Weights of a small transformer language model.
Size: 16 layers, width 224, 10 heads of 32 (2 for keys and values), MLP 896 SwiGLU, vocabulary 1024.
Architecture: RMSNorm after each block, rotary positions, no biases in attention or MLP, tied embeddings, normalized queries and keys.
Training: 909M tokens, 7482 steps.
MLP neurons of a small language model. Each row is named by its layer, matrix (gate and up: input weights) and neuron, and shows model dimensions 0-223. Each number is 128 + 24 x the weight over its row's rms, rounded and kept within 0 to 255. Numbers have three digits each. A neuron's up and down rows have the sign that makes its largest values positive.
After each neuron's rows, "fires on" lists the tokens most often at its 100 highest values on Wikipedia text that the model never trained on. A number after a token or word is its count.

L8.gate387:116116154158118094079105160136163165108151122096173143150133107157149133140089103108133118127126202138141146091086109116127140133153113117162175130087142130112151134122101136123128108126172122155162130173110101132135149131158131116068117151114153144169140121107119153139124164098102134124106131119102137124111084080158094118171124158135138153142125069129095117116169117146139119131140147139105116076158104181128066109129107109157118149136126102159124144138116108141142198120130119114153102102112128093142089122111144103134096106179145119149109115162091155145138139138091094160129152113133130127118100119123119152117117166120136157124129124122149113108134160116139156097092
L8.up387:126142087088148125134125121119161138109138109106127152116124126107134145095160143114129109119103147110077123106115063156119144161103121109087162110125100083076118143145078089105112132134116165155102156143137080175117181107159167142080119141121139140118141106135079124114138100147066128090101156136130118100118151137123127125097104109139150119137133104104106132080147144117134132153125157152138128132175128135141164111120134138145123078141158122171148112145130129133149177118136149130123098111123108123143123131150121119122056171130109118119148119119113144097092156114184139133144127172160089128132139164139118082121127135174101087126122151162146136124174147131123120108099
fires on: " and" 71, "," 12, " or" 10, "ir" 4

L11.gate342:078160134140130160070127169127144137126140157150108168137131077149129151132140141169179137097171131125115153115094128082145134161145133127099135104107107109135157137128097130103139129085114185127151072102079118125182108135140184137159128174125127128162151135124166147130115109134128119118126174106092131150108104095140124111099127112119126120098127107099119132115168127120137130133088151145155120136141119147154104117150114107115165075168075117140142128093200098134094145147109155150131117119148159116159120124087138117181131162171132135092165120151173129127142118154133153125134151121125115148123133156123147143112153133165122167126083125148115138126143145138142140110127
L11.up342:098099117114144162124133112069128128099102111173120128091106140108164132098141162126141148118129112138160134107123125095143152097183123135140129127063154117128147122109114164134105145140159162122132103139135144141126115171139121176108124169128121109133108140102176120174103131122106058092149180114121113095099126099121112119118121051138103146140128130063142129107150147147133107148094129127161128172125122144207110114143149107158095142104109171123135114097153132138145139128155117147106089152138097152127116103099117114145162142174136155087097113156141131137125104168155109123126132157115141140154150098096145106134145142145131125114130124112126135168117115140149079136119
fires on: "," 82, ")," 11, ";" 6

L7.gate488:143153120099077117137113108147124115151161109162153106173135116142120112134095160115107124122120136151130135117138161115122168135138112101096129147138144106147092133120156118088099114114163175175117105173117103145155132134205104119117136104101098123113179155128152125094170158148118146137104084156113176111126166166071131110117136107120120117147115177108111120152066101127114115107107149170127139118089102106114143141135125102102115144109146153131146156114117118124131135117129102155150167124153105178096170155104153139146075097158129157134111117131150126127134120104069106138087125114129146092148152139120172122148131137107128176089113097118132136098122117109148112125143
L7.up488:144159105121108110135134148159154147175161128120169107120145130097111135126123152097128156113150116135071119110138136149128161108177179161074162111149153106167075114107133138082122157154149124136130145136097157156121090184129113098120140127134103144104139113126173146117115114100185090148121145128099109108124095097106168107110125113152122138120135133125145123139127129126105129129088142155143143148124177165128116132118155089098137113108121099104136116124112120110101133136101163125120118090178188098109106150122131190125133117139120137121144151155133116142149118080100134155112135159109154150121185178161139146128143139144138158124145103181125170166103109094146116146122
fires on: "on" 50, "an" 19, "\"" 9, "al" 4, "ce" 4

L5.gate272:098084130096152138132115094159152117165164122091136099105143157120157103153181095170135086113125116157168129138121131120110177115144135136089155145120138114142144128134136116148132130122181123172124152103128113095119095103111138153152168148137159079129102146146183132120141120097122112157159109130174114151135145142127136115138153095145122140134130103112108110103158107068158116088124137103103182131127173125140136102164126162146137153144090119137105131107080110108124121126155119155129138175148122150082107099104129183150097090119142110145079104155145124162135163112164068139129125124125123133126153156146119147133106141101115141117130122125083084128125099112136139097149
L5.up272:158179117131133128071161139153189134115126117103123116174126111079159135163161124081140103091112135128086159166111108121115164161132140121133134188148112087110159180070146144098161159145140123089176118117107132143112168145135110106133131166144146122137117110139167151104104107149130116118125114107141139117161176104120173113160146096079135142109127142149109157115139142148117119152127111124110145121142072114118137122161120136149118165107110134144160129177141142143097145110134122114188152141130129126142120173138148123107143106102128110142146087132163130127142121141143091121097163124141135151163089114121094145160123139130089080159107139125138099137100133113132155105126
fires on: "5" 23, "15" 11, "8" 8, " 16" 8, " 15" 7, "7" 6

L2.gate62:074141092124133134126126122121112115122123112105190107121179119140127130145138100141128122117104156102125132148110122107148165149124171115116150120134097068100118098146142179157115143115118119152118140186124142117122095130090145126130059091099154121084159139135127098127149094120162105115100129097089139108131147107156134181115103144128138124122133118141167139163152134152101129127138134125112114110125122112146089124120087104116195117099120149094088112123106133118148130089130104087159142095137142158159135111111141118133182136166157085167138130097136149112105126153075151119082139105082096118090121147129116134097128145130102130131159098118168140086118119101088148124134
L2.up62:105134145110102097078115124138140132142126142160083147122088064104119124126158061150117133114089076124146151142120114119149177178125169128124127123167126131127142136126155087140145144142155111123193128146184142121159181147110174145114146105118141166121130130129120112113133153132122133106151144125119094102119137156131156132117137136190036097117141173146123133137096140132087145127119098095126160125096109097154155099134162097144122087156112130150148131144126106132144091134126119111152137122137065113138166115114131141109139136132144152109132131102102152152152133095117116128143125129131100130082107125169109101125155126123134090146145154129153149142131069129138118120127
fires on: "|" 98

L8.gate250:103135131124131131120106149182144124127123103117104116111095107155114187094145090141104143127136134120151131149151151071162097127158152112164124138134105098127137111139127133133146164133122125120129095131129142153128142132144129177127132142126166104153130165128169144111143122122102137083139149119133141097154108141153095107141087080151151124160141148086122142144172144065106155131101120093136125137139152085113148124188121131183118129170136167142140145136136129111180099136111109148080111151123144135129087156099182157130137145126111093152132113129118158101111108111152140180132087126111108176130131134104123159149164122116121180094150111145094164166121130129109112098182
L8.up250:144128138129115118036112148144152129126115137098122119119127118117151115123141112175091116126137150107101123142144096176153145067153108178104159169119138157134120093097120112152142152134147131107121134083140152120128107128133164149108166164106108119118157077133165149101124095144147070131149102131118142173178109080120157104130138152124132156092122155144134107123171068137159124115172125119087138146115099121127105124139091122117131148115090091122168135145129111123181116154141134149145090105122136133152105139117141097129124123098132115124149135068121140138130156114134110137114175129123106141120113123111072133169124129127134137126114092072164160103108126153104118107138
fires on: "1" 30, "0" 15, "5" 10, "6" 9, "7" 9, "2" 6

L9.gate808:128170136107112114126115153111102131136136101164119139144131119121153105094111093155115118118132141112164175118128150164159134127123158082112106155126167128136105139135176116154140138114152154142103161107170135116162120162213125091125120128073084114137141145154171119113138104079116127118094128117130140147118143142140141131096158153148132121124118146135140121128111156138104142127171143099141145114097147103166146106127071087103168131091139137132119133131160118119107142108120099097121125135183143210152116129149133101171183152157150154151113151127148142123136120079102127134139142131116169138111137157136154140167166116147163122091077123072131136103109140131147131123130
L9.up808:150119125088120097114201110114112093149162110140156124110167069165114136132160139118136083086095106137117127126147105125122129176135115147122166123153144137129145145137144118122130132130141145115166118160133141095180168139098102138084140147132171159141106120136099118139104141130177151130167095119084133134125160160072122144126137132131119131109123121146145117102115146112112150132121108108139106181129138109102109102090094096098077115151111121157114098124123154144139111109131148149133105112177158098137130113043108160116116146148122143124132127115144150163131117096112160151120114133119154096113096147107152091115126149077107147106122162159121168158158112126109152136079
fires on: "." 51, "an" 32, "on" 4

L2.gate324:103138132142123084144130116147107157084162066148134144134094113125128139150143138094117150127155146135164133162128114129134102142123165119151144119140099075085146126089158159122144128141100144116131109122128152088150109097107163149104121101135138135120117176150163155109140090126152130123104161129134092148139081119165106131144176151134140145103150144087140156172144132156106116115144121155105173104140104131127168121105141108136134122156127110109146127082118107125164084123148107136117169180177166110115127088120132099102119114134137080139182127111149114127126138121140160108101175077076157151088152117162117115116129173139139161144144120101127130095122093120141156107153
L2.up324:117171135145117125136136134108123099129147092144132106136097080131125132062107089137097109116120095123110132126110141121103142167144106088160109127156066148116111127096187136119152148061146133084139093090143164131143140111121136141136119118129158156082149133067157135101152154118140112094170131162115102145100132131113118144133126111101113133105154155122131081148112153151148147124151147106087149108147121130101131087113095099132135125116107134132092120147082118130136127109164084059154119120144165146113124107112146137132101122157126145149112127071140115157073102169111157100156154139127086165119108131162110140131139153131129101131122133126136132158114097140113079128129
fires on: "|" 96, "-" 4

L2.gate301:132126157152115116146159093150156096124149138108120117134144126137114158110104151128103109094145139136119125129174087150109138164137122133126117137139132122127146116111165172148133134106150135141134161100152124114116115124113121125124100137148122156121122180182178118096153114171153165104141151126111120120128110125118131161146116141141121150142154118133185121152159106136134138112130171132076135073121124112150152133092127127166096119113122115107138097155120078108097095106158162068167162148087138124150142138110131147138138112162121110153156153072130114145096123149158153106118107145089155129117089167096097141162178134130110106119183170084125155092137082119171153099164
L2.up301:074149123134072136149126134147103133128145141129120093107129142082103118092169108125160117108152123123082147099093119132148155143105131147169124108153093077085163112096141112133117169120138122118159132144161117148169116135101139134144135132166144115138127082096129121128107125153084114107141121156175065125101133157139166184132106130150078091158102118146099104120120138178101114125149124110130130129155127084150157128161130068103172129125146183102139169113103137106138113105152118100133138103125115111107095122112125161144152151120155092161138140121136139126114105088154136124079121112127108136100085112146140090113158141122115139136139165100126134099112095158157125122135
fires on: "|" 89, "-" 11

L9.gate578:139155148130098149102115106128131119126143166111144142139135080160129129167127167137101141156141108131163143155126114083110100114115135103099141134127128142106101160133125108162124182155149160110216134148135143131124156144124129129186149117096120092160128134123161130122103119147128125124123143090135109101091111094124139121063148116103120126118128127106157124087160105153148119141133129169125134149147095135138106086142096096165150097104110125119113104098145090074114147162136144184117112132109087102187112119098112149122129188139124135116124139133098145132112151143109111109124158139158148118117152162100149112150160080097110185144114135120135136142112121094125096075103
L9.up578:151123164171064150104094155093104126130156129087145135107125146166117161138125137109151136118134173115133153126144115117107136095127118115081126157127139132140074108134091112133116169147141134144147150152164122153139128128133121115161128137121158125106129164104156084136167135070124096124115180133116123110122103078136134122105129099105120129139127117088172135123132147160183124152115154128118122120158108148137114145156103148149130094101161124171103078146135125152109141140172091146109157140121142121121128119111107123159098128129132150119151112111097131124097137122147142142084144109131106138097172130149167163105123109082126168203107161063138135141100115104115086138166
fires on: ";" 28, "|" 16, ")," 12, "," 12, " |" 9, ");" 7

L5.gate193:133101134095129123141118118109145160149145099096118156095095126173114096127170128146082130137146172094127116115154110131133152146095140118097080127139079119136149164100132120155143143154083117149128150142159161142094124218139124165120091123165111102118117134089116108144162083131153142126130132114139172100142142101135132128145113192105120138133122099129136121084118117141097133126145138130105108129125142159127151129114034130122133134132137154063110138134079119137147171132150122121108124090153119141121148120142160098153127067175107130123123114148153136126116125131114141090142128108132119090104126145116110123161167137107118121141172109068142127115117148153113117128145
L5.up193:074131178151081093119107120060117154116142181153157154127111136144108172146145105120139107147104135156147118143102133124074133147099130124136147100222094126170143140142105161107168118129106111140145126152130155112132135151135141152156113095108116127152094107099085115131160102100140136132128135120126133083101136163122146165127117130103101151172108129152123127092069118133119121144117131086122141165129092172108137101147134088115159130157118160146146114140100114124106142122114149132128123094104137161098148102082148124145139068121140160103133129120116122091103137135103152115136141139129134108119124130132089157132144185107113111137075127115115120152140150138094113119096
fires on: "|" 94, " Apr" 4

L8.gate711:133121143131114137110150152135133103138143162099137164142149127124146086095139102147114105117144168161123145111117113112095141164156115130130145127149123094172176161144136073095145170149125100129163138135158166126150133141154114113126139165158150113115086094133174149167114132126121121098127116116098137113104149144156184131102157126095134181118136147092097158108136098103144126145111133098126119115147103117115110115107073133144131161144135124148126134156115146135115150124110132141171176089146167151160114165134118136125146180141158188125080144113103139107159112093157137110094160157139100168070147132163145098140134146108104127130114127121092110146101135149129185118091
L8.up711:106103122158117121114160157136135165109162140109146126115122066087119149106132118111120108094145132146131149106091112122108166154107131099174101100118152151131133135138116086112182135139135121077160105157129121111160120135112128100124100122129143143106095109149119187090117088120150168152093146113141110090140137112110131111140120170144112116133132095149113126127131160123091159126117127116096172133179080104144128164113141145137104170116113104129126158137103123123132130106108140161154122102155119106122123175118162142117092162132178113116111094107124171171164083098111095131116096135129146110145145149125143112088160142129110107135088155127070144124090158178150161126097
fires on: " Ind" 29, "." 23, "ag" 10, " Q" 9, " ind" 8, " J" 5

L11.gate591:160130096152127124115113156144146126090140132165177121158143115155124136115140127131131139103138105127123118132094132120130105162080152184101113070111088115156124146133103132129092153138139143143122134118164131105109116104166169148103121159099100133139101142140151130174134169172105120093132171177100109139115148089113090144154080126130117147082149153122066130125176115118117123118113143172133139135092199109158108091199101120140159125145110160120097127119153131133113110123122117135143133134156127115123124111127127122147139127128160116142090127152155124118142139149150154141134190087161112110123118170139147154137132110141102142126081171144124114149141151169100141173136
L11.up591:125109139085124139126144136120138185128150131149141163113129105123142110130116134098098114108120067106094186183127113121121127096142125145114150146119158165113143097137123114143109093115135162115124118123146115147089125135144122129129114139118113065123145133123093138129127092158152139097126166135141093190115113134138086156119145061155117145137172120106137157165099140133112106100132129134128153123107127115168115124089127100127128114150093110173143125137138141102086142132082091141119120151112150121105181080063116131098151125110098117147124138096136133131124160169131144128132126166085120167137167124127112131111141138079100109124094152096074151149117112150147082172128
fires on: "," 98